Weights of a small transformer language model: a variant of Adam for these matrices.
MLP neurons of a small language model. Each row is named by its layer, matrix (up: input weights; down: output weights) and neuron, and shows model dimensions 0-127. Each number is 200 + 30 x the weight over its row's rms, rounded and kept within 0 to 999.
A block is one neuron, or neurons of one layer that tend to fire together. After each block is what it responds to, as a language model described it from the Wikipedia text at the highest values.

L8.up522,237,184,174,250,214,202,189,195,204,184,187,182,220,188,226,140,232,251,175,140,222,218,201,172,209,196,209,162,132,221,178,221,181,120,170,168,202,157,229,198,171,181,187,253,203,190,185,175,240,143,170,181,195,167,181,177,191,215,200,174,188,169,217,207,154,231,212,164,170,186,205,241,213,193,191,205,187,172,270,173,238,206,227,275,176,205,196,186,238,206,222,164,210,215,200,223,168,181,179,152,209,198,244,198,231,223,249,238,229,211,231,205,223,212,180,218,154,211,155,183,216,219,245,133,228,186,157,257
L8.down522,200,224,210,256,189,176,229,271,168,195,173,195,195,254,169,221,176,186,177,193,178,173,226,200,208,231,186,227,228,172,201,204,198,184,170,212,209,196,205,190,214,201,238,165,227,141,242,200,234,159,242,186,222,203,158,229,176,236,239,229,183,223,188,198,197,186,162,152,247,198,197,185,162,209,103,172,184,148,204,163,200,206,212,166,199,170,216,161,203,147,130,200,169,163,166,250,216,186,206,187,164,201,195,210,212,186,243,229,165,236,198,157,241,154,218,239,141,162,264,194,178,204,207,191,202,212,168,194
L8.up1005,186,196,213,242,203,253,167,153,193,272,200,191,251,155,166,130,166,222,228,167,212,205,212,163,188,191,183,208,150,248,194,199,217,172,227,218,192,237,167,142,206,220,223,147,187,174,130,211,182,209,207,135,191,221,173,181,207,249,227,191,220,187,199,179,153,215,178,203,217,196,198,218,220,154,251,152,208,232,197,201,218,201,241,198,175,227,271,206,151,251,231,207,232,205,179,231,210,195,215,180,219,227,218,170,230,170,192,257,201,197,166,214,158,253,227,181,189,194,184,177,141,225,229,164,215,284,209,239
L8.down1005,180,185,177,215,141,219,173,147,181,243,166,205,247,234,230,201,81,204,180,210,200,184,261,231,167,193,219,189,154,214,181,196,201,190,172,135,186,181,227,187,185,224,187,140,215,216,221,164,213,204,177,180,181,141,223,203,136,186,155,207,167,195,192,173,171,192,153,210,190,177,154,205,199,186,198,154,195,213,188,197,214,164,201,185,154,208,174,213,231,168,174,187,257,215,219,196,220,264,231,212,186,212,192,181,211,214,206,238,199,197,247,188,185,172,195,250,227,196,204,211,183,200,224,178,200,226,214,278
L8.up1290,243,201,174,262,172,189,186,165,194,241,205,183,221,198,211,184,230,246,190,192,200,228,215,184,247,216,196,172,176,199,161,225,240,183,191,203,145,212,196,195,166,155,182,199,170,146,179,129,208,149,217,196,203,217,145,196,188,271,217,189,160,226,203,185,165,254,198,226,197,187,171,216,220,212,221,184,214,240,206,182,203,250,248,252,196,184,226,218,196,236,229,201,225,216,201,199,180,199,215,186,227,218,210,228,238,204,217,241,224,188,214,170,174,200,174,158,181,160,164,165,136,164,255,161,189,219,199,167
L8.down1290,195,221,159,180,220,184,207,137,182,206,165,162,264,191,143,229,210,206,215,171,199,209,261,178,213,218,208,263,157,204,177,211,157,277,150,187,156,177,165,216,188,214,165,201,228,163,207,122,191,214,162,222,164,180,156,208,251,241,177,228,195,136,178,148,168,240,132,172,208,131,185,166,169,197,165,187,222,231,199,179,197,209,198,235,169,200,290,191,198,162,178,202,216,207,173,177,154,243,239,187,190,238,179,253,194,188,138,222,212,225,183,247,221,233,247,210,245,216,212,214,179,132,211,183,218,224,158,184
L8.up1491,230,217,180,191,167,198,238,213,201,213,199,194,156,205,174,195,185,202,185,201,190,206,193,219,188,206,199,178,183,200,186,177,218,201,289,158,209,175,255,168,149,219,197,265,188,203,169,173,228,245,175,163,173,235,220,161,238,242,188,155,233,144,185,228,138,231,207,275,187,216,226,248,182,251,208,159,256,199,238,170,241,216,208,229,166,199,209,229,226,191,209,222,253,154,169,208,192,286,189,147,224,198,214,187,213,223,138,240,196,223,181,190,155,136,145,212,222,200,138,199,186,185,247,148,237,221,138,238
L8.down1491,175,221,216,175,210,214,202,234,160,193,206,237,185,258,170,220,220,222,167,223,195,217,181,209,185,208,140,220,194,197,161,172,223,257,190,217,197,221,186,214,248,218,190,213,184,221,221,220,204,200,205,208,222,201,217,75,187,222,237,189,249,184,199,136,198,191,218,220,225,208,211,171,168,233,210,183,179,202,214,203,190,209,188,220,168,193,162,176,179,198,197,203,133,189,198,236,243,188,223,133,158,167,186,209,225,171,174,212,169,195,174,204,219,246,191,226,210,208,231,211,243,193,200,177,198,195,257,217
Academic degree phrases

L6.up754,235,218,194,209,200,226,195,193,209,188,196,217,214,206,200,180,210,250,163,117,210,208,173,224,270,205,207,186,145,163,237,200,192,158,204,175,262,212,235,129,258,193,163,163,211,171,194,286,201,224,191,232,231,207,169,170,215,147,193,193,222,214,183,199,200,167,186,236,186,240,163,181,162,200,247,181,166,239,194,149,216,214,282,193,223,189,203,199,238,231,275,181,203,205,169,200,154,207,211,142,199,179,176,217,150,197,189,247,235,216,228,217,227,207,187,197,173,143,196,202,225,193,225,201,211,193,183,214
L6.down754,202,248,256,175,262,199,208,182,239,209,262,221,213,218,198,234,191,158,205,203,185,289,215,140,213,210,224,272,223,205,233,185,214,209,174,198,188,150,203,173,205,158,216,127,150,178,156,186,224,174,181,152,201,204,193,180,207,214,259,216,222,219,166,251,209,190,162,198,190,217,215,157,192,197,212,235,156,242,187,212,153,194,192,178,221,212,172,157,189,178,176,200,220,216,151,221,183,175,221,243,247,178,236,214,244,207,190,197,189,213,221,178,234,228,217,209,180,193,199,202,175,242,173,222,182,207,170,194
L6.up1226,213,244,201,253,216,200,202,258,237,252,248,181,228,200,204,165,215,166,229,165,250,216,164,161,230,139,208,194,128,178,234,201,166,173,202,191,173,236,229,171,187,253,172,210,193,151,198,196,214,205,184,212,188,238,156,215,224,241,206,186,231,219,183,179,180,208,202,231,156,154,228,229,213,167,245,228,228,221,258,217,184,172,177,196,181,236,208,189,230,239,209,179,211,148,247,226,193,239,182,141,181,187,206,191,232,176,229,253,225,205,161,228,211,177,164,219,163,189,169,170,216,162,195,159,191,245,177,208
L6.down1226,226,213,216,214,191,220,231,210,178,259,197,195,215,200,181,228,180,208,187,211,185,175,144,172,154,255,165,201,216,210,162,232,219,149,202,179,233,174,166,194,220,166,208,166,214,154,212,226,204,176,166,206,200,193,117,173,209,183,180,219,187,173,228,255,178,204,201,175,201,264,259,189,201,230,215,245,182,200,180,151,209,213,260,186,197,185,250,207,248,179,219,191,205,235,152,234,147,235,226,190,171,207,123,189,177,201,201,205,196,201,208,231,226,178,175,183,205,197,187,217,200,250,166,195,189,257,285,209
L6.up1667,239,238,173,205,197,228,175,223,218,162,199,176,202,212,198,174,137,277,180,208,186,260,176,199,254,229,189,195,152,205,216,220,178,213,216,155,203,169,239,145,188,180,186,200,188,176,196,174,180,175,179,186,193,225,205,171,218,182,239,187,216,168,219,259,222,170,212,160,213,149,180,212,151,176,288,196,188,256,212,210,205,184,212,243,151,203,254,168,245,217,180,189,249,226,231,194,210,196,234,158,164,204,189,213,179,148,188,220,254,244,171,202,220,212,190,224,183,198,169,176,195,168,245,176,224,179,203,232
L6.down1667,165,160,240,183,205,194,213,279,237,227,158,257,283,249,276,234,251,166,216,166,213,185,210,188,181,219,212,165,195,230,150,204,208,233,198,237,211,130,274,213,201,226,215,211,211,208,150,248,244,178,234,221,233,228,203,173,181,200,207,197,220,181,204,194,199,183,189,207,238,215,204,178,216,203,156,185,250,233,207,165,187,227,184,186,236,240,232,150,203,175,228,185,160,119,167,208,223,200,195,173,222,203,253,241,232,208,213,171,194,154,209,183,165,216,196,208,214,196,218,138,210,199,222,199,211,230,190,213
L6.up2014,186,254,188,176,181,218,231,262,174,194,244,180,193,171,153,176,266,180,237,192,192,167,236,189,240,226,206,217,214,205,232,211,156,234,200,204,232,253,251,218,196,222,210,250,190,201,188,201,238,208,193,199,194,239,177,229,199,203,213,197,198,186,212,158,242,195,247,228,189,210,210,228,204,228,199,181,216,180,230,233,237,163,242,248,194,160,242,228,193,198,221,201,223,146,227,223,174,238,219,162,206,206,188,200,195,174,225,177,247,220,239,193,180,213,181,231,179,162,186,200,195,211,240,210,256,274,227,209
L6.down2014,239,172,227,189,238,164,243,220,206,173,183,125,223,223,236,181,203,194,176,186,200,235,153,237,238,187,157,185,208,206,162,121,192,235,190,211,177,224,196,179,221,163,215,223,187,178,212,230,238,168,195,181,206,211,220,207,161,187,205,191,215,180,208,205,218,176,170,206,143,223,222,190,115,174,188,165,278,215,204,194,151,250,213,148,201,186,190,199,182,206,209,227,165,184,169,168,247,217,211,242,188,208,154,215,206,143,203,178,236,201,178,170,247,236,211,183,191,240,196,201,191,233,160,191,202,222,207,148
End of formal titles

L6.up895,107,191,168,221,196,246,205,188,272,196,210,160,162,195,178,228,195,188,193,286,194,175,225,190,200,144,190,214,178,192,138,145,216,144,201,215,208,213,201,197,178,189,187,252,231,177,223,235,204,215,203,196,237,229,162,233,222,230,161,190,211,213,220,169,167,222,217,217,209,235,241,207,156,210,178,188,221,251,188,158,146,148,230,200,224,219,200,178,209,225,263,197,179,227,223,209,160,188,176,206,245,187,179,171,227,220,207,241,182,222,204,228,259,188,129,212,202,155,175,147,208,175,233,206,136,208,206,209
L6.down895,153,198,164,189,139,182,222,135,219,195,212,224,157,177,247,194,194,190,198,204,215,130,178,228,197,219,179,190,230,228,187,168,224,229,159,199,203,172,219,210,180,192,220,178,226,171,219,192,225,93,238,193,213,227,202,205,204,204,185,167,200,238,150,192,216,207,162,206,222,208,230,193,190,167,224,182,177,249,229,167,200,219,213,157,192,215,185,186,176,141,280,218,211,200,201,187,247,179,217,267,165,189,216,245,272,193,225,215,208,191,172,217,282,199,209,217,197,191,229,216,180,216,145,256,172,203,233,172
L6.up956,180,193,199,220,244,246,216,133,188,215,186,175,179,231,245,240,245,220,208,178,224,196,175,204,228,229,204,237,172,164,160,192,188,195,166,195,180,177,190,215,164,259,225,213,184,234,155,265,196,192,200,160,189,221,173,199,213,196,232,198,207,194,224,183,206,173,234,190,191,237,183,211,141,165,196,164,219,198,185,219,230,180,246,223,177,162,213,216,181,157,208,151,150,225,198,180,166,169,201,191,221,250,196,184,206,149,264,226,198,188,194,227,189,209,187,191,204,195,254,144,224,179,214,144,183,170,238,189
L6.down956,211,205,181,230,191,182,161,188,195,169,239,214,243,195,143,160,180,178,204,251,153,170,175,184,204,226,269,218,210,184,189,182,197,191,168,144,171,247,173,231,203,121,190,139,199,167,246,216,201,201,230,161,148,153,248,226,173,202,270,196,170,270,253,212,205,195,197,203,159,184,197,211,175,213,202,248,192,206,234,217,210,180,188,168,171,201,177,220,221,194,233,225,198,218,235,197,243,173,177,202,185,167,183,248,164,195,183,212,228,185,174,173,163,200,197,240,165,221,220,229,201,235,236,201,167,197,172,216
L6.up1060,189,201,215,182,128,189,254,143,178,211,218,202,247,270,208,188,193,249,192,223,160,192,183,174,195,233,233,240,196,243,221,260,196,176,197,219,215,235,173,227,182,248,280,189,183,198,180,201,193,228,175,184,209,214,162,185,200,237,212,187,199,206,165,198,141,155,264,223,162,242,137,173,175,205,127,239,218,205,226,252,156,160,239,232,155,230,191,239,217,236,157,228,160,261,158,204,214,282,236,206,194,197,194,229,231,177,230,229,193,216,171,201,167,174,197,187,248,283,166,176,127,171,202,265,174,187,202,205
L6.down1060,245,192,217,218,227,232,185,191,226,152,218,247,267,212,208,155,200,176,199,200,207,166,222,173,142,164,164,169,192,163,187,135,163,227,176,189,197,165,196,163,224,144,203,235,174,218,177,204,158,200,192,232,144,201,224,195,207,236,200,218,167,208,212,203,241,215,177,274,221,231,213,208,166,181,223,216,195,267,192,217,189,223,172,220,213,226,261,245,154,246,217,180,200,198,208,186,232,110,141,227,163,205,225,243,180,211,201,170,172,202,148,205,217,190,233,194,209,190,239,198,247,249,210,222,258,192,192,222
L6.up1356,244,174,200,174,137,194,245,207,198,253,141,176,233,268,203,195,191,204,182,226,201,211,173,194,222,235,210,241,201,213,194,205,201,180,211,195,161,200,177,225,163,230,239,227,174,245,157,193,223,227,219,235,234,223,166,169,211,181,186,238,191,199,229,185,212,165,218,168,158,226,232,159,131,203,194,187,226,197,207,233,169,177,225,222,187,195,200,187,199,202,195,179,173,182,226,199,209,218,149,204,162,191,210,190,181,157,219,170,207,190,172,203,195,190,195,235,247,164,189,144,231,202,252,191,229,184,183,183
L6.down1356,236,187,194,236,168,164,163,229,221,179,219,201,234,202,192,184,241,174,174,238,222,182,254,203,192,159,159,192,267,194,205,153,192,226,152,212,211,162,191,189,208,216,181,206,222,203,196,258,233,176,194,261,191,259,217,214,171,216,172,154,178,193,181,165,205,182,269,248,289,241,172,171,172,248,192,168,226,182,206,243,173,190,205,209,192,224,231,145,199,205,238,178,173,160,181,184,226,225,174,188,245,191,216,231,174,178,188,230,220,236,142,225,208,190,169,205,219,183,173,179,240,187,191,194,209,199,213,192
Connector before proper names

L9.up1036,219,200,195,215,166,251,201,244,197,231,192,185,216,168,156,236,189,242,205,206,154,224,173,176,158,193,176,223,176,228,230,246,224,164,198,130,233,218,180,187,198,201,174,173,182,233,245,209,172,251,145,181,184,178,205,171,199,153,195,210,228,206,161,172,225,192,217,131,174,120,236,256,222,208,245,197,172,200,226,220,214,194,216,273,122,207,175,219,267,226,194,201,239,210,197,212,196,164,189,161,172,195,231,195,233,206,197,153,210,223,194,211,187,189,198,210,191,181,169,169,187,204,228,209,207,215,226,196
L9.down1036,214,232,183,202,213,152,213,203,191,193,178,246,211,195,167,192,198,175,203,197,156,224,181,203,219,262,164,205,228,165,153,245,210,184,187,200,231,214,268,169,206,211,139,227,197,219,167,198,182,212,226,236,179,230,264,221,155,153,213,205,168,183,214,182,200,193,209,172,183,248,174,193,204,204,223,138,205,178,237,211,205,213,90,187,150,228,178,123,220,232,226,254,231,191,209,187,261,187,191,170,189,181,142,193,194,236,151,180,216,170,172,131,213,155,183,234,228,162,162,200,215,197,201,156,183,148,219,190
Mid-name connectors in titles

L8.up89,212,209,196,153,222,216,272,219,209,247,141,176,196,208,182,213,180,185,215,264,212,172,196,205,220,271,179,253,190,215,176,237,228,231,189,253,148,129,202,199,183,218,216,233,174,239,218,139,201,192,214,172,172,223,170,163,185,230,241,284,180,186,249,249,166,212,186,288,273,242,218,152,166,271,225,155,240,255,168,189,168,217,193,290,237,241,202,226,231,184,192,195,146,272,181,213,216,199,229,167,212,223,203,235,197,179,181,195,211,199,195,195,212,175,160,162,238,205,170,191,189,203,227,253,171,181,203,187
L8.down89,205,196,219,188,168,220,174,168,148,232,221,179,210,176,280,151,207,182,186,179,137,214,148,172,206,224,170,221,203,179,210,205,201,198,147,159,223,216,185,144,261,200,232,208,210,213,196,196,276,195,204,169,249,219,202,215,221,198,178,176,185,202,188,174,262,213,227,195,129,225,190,207,174,159,199,209,164,198,260,180,170,161,227,175,174,214,273,233,177,235,236,176,208,217,233,188,222,149,159,177,229,186,180,217,184,193,186,219,196,154,199,191,209,138,165,227,233,211,171,146,254,191,218,192,245,166,177,203
L8.up882,199,182,177,216,174,225,262,176,254,190,176,160,260,221,193,224,199,252,175,204,177,189,210,149,176,232,187,151,211,258,195,252,260,229,262,235,216,229,185,195,214,276,242,176,166,187,194,155,268,199,242,143,186,229,146,141,229,222,199,223,240,239,200,223,188,165,265,193,213,207,215,175,192,169,179,188,244,210,173,201,146,211,212,244,199,217,216,175,222,208,214,204,222,170,249,199,245,222,212,232,199,222,166,235,195,187,180,230,212,224,286,210,159,158,182,172,202,191,185,204,244,205,198,274,172,201,225,230
L8.down882,189,189,144,140,169,150,187,217,229,176,243,188,204,246,187,214,199,216,202,178,191,198,177,193,195,147,123,185,210,226,237,191,204,219,205,219,241,192,138,178,190,225,204,229,184,211,230,184,175,219,177,162,213,225,200,218,185,168,164,193,180,227,226,246,183,200,183,176,173,198,190,197,218,265,203,210,165,213,240,211,145,121,215,203,181,206,233,197,177,236,221,163,173,226,170,197,164,195,200,196,214,165,160,207,175,217,232,220,212,195,168,189,243,198,179,185,244,185,160,187,239,208,212,196,242,199,215,185
L8.up1480,208,165,205,217,225,222,215,189,199,247,206,140,221,216,221,199,227,186,212,253,111,158,180,202,198,170,210,229,190,203,151,199,170,215,183,244,263,229,216,191,189,212,217,180,183,173,225,229,270,242,221,153,182,202,161,159,241,133,176,140,208,200,175,156,180,174,225,220,183,211,176,179,153,173,245,185,191,171,185,225,196,175,193,200,201,211,184,174,146,173,210,242,206,150,172,197,240,198,208,168,235,211,201,198,218,218,234,201,248,177,200,193,121,164,199,172,187,221,194,196,155,198,201,172,266,208,215,197
L8.down1480,195,229,202,197,237,212,203,226,163,220,204,189,238,207,254,270,171,227,225,197,201,179,214,258,202,227,167,173,189,198,197,194,170,179,233,175,206,222,186,226,225,183,232,155,217,170,219,206,205,194,148,219,109,201,187,217,201,222,258,176,149,190,191,246,172,237,144,207,199,246,161,162,212,184,218,244,223,216,188,230,203,230,176,238,179,242,243,195,206,195,197,233,231,264,214,236,218,220,252,230,246,182,222,209,150,200,236,214,195,174,185,157,195,166,209,216,208,204,154,163,192,173,256,210,212,214,151,189
L8.up1758,202,166,196,259,102,216,218,156,217,167,190,151,184,188,185,189,187,201,223,296,184,222,183,209,240,180,230,230,202,243,139,184,190,185,272,157,250,245,197,176,180,224,175,178,197,164,234,213,244,189,216,210,165,193,115,185,191,224,244,200,201,224,180,144,169,221,256,245,196,208,232,228,207,166,258,205,185,228,266,245,190,184,195,301,164,203,198,201,218,146,208,176,196,217,227,181,235,251,233,201,195,222,171,196,196,207,245,205,298,168,207,150,159,169,231,203,208,196,209,142,204,167,211,231,200,166,187,165
L8.down1758,157,167,176,183,199,210,185,216,191,186,207,240,191,202,225,145,217,191,219,132,181,169,163,192,176,224,163,191,213,231,205,186,188,177,172,193,229,180,171,182,224,192,215,176,180,190,158,139,222,204,206,183,156,197,179,229,235,181,227,220,217,229,236,191,257,186,169,164,197,238,177,192,166,214,166,158,250,207,157,136,184,197,107,200,187,224,266,182,204,189,191,212,237,166,192,210,222,220,200,187,260,183,213,201,203,196,192,159,225,149,158,213,229,189,190,179,183,178,180,260,229,225,236,115,224,252,157,250
Conjunction after proper names

L9.up1059,186,191,178,181,191,227,242,155,211,202,218,180,179,221,240,189,202,242,183,219,166,203,170,207,241,216,219,193,176,208,218,187,259,196,232,201,236,194,180,202,247,156,225,203,159,228,236,245,221,182,180,186,172,239,149,225,221,160,213,160,221,189,194,201,254,160,256,205,189,206,179,187,180,177,239,228,209,221,202,246,136,218,226,257,192,216,206,160,207,202,199,207,175,215,220,204,195,172,233,205,214,187,196,217,191,191,187,199,212,191,244,208,154,187,182,172,174,211,205,194,223,200,185,221,182,235,210,192
L9.down1059,208,210,212,201,236,229,199,195,212,233,212,248,231,211,210,199,253,221,142,157,201,208,223,144,185,178,157,232,216,216,229,204,163,222,164,201,237,173,210,202,210,215,183,224,218,263,184,150,190,201,132,172,224,185,189,197,163,193,253,240,189,190,164,234,230,148,219,171,202,178,212,225,185,260,173,200,222,215,191,144,183,188,194,215,221,205,207,200,178,198,190,148,205,220,156,168,217,154,160,176,242,158,155,171,182,202,218,187,276,216,117,213,173,220,212,172,211,229,220,269,275,236,193,176,189,190,212,255
Coordinating "and" after nouns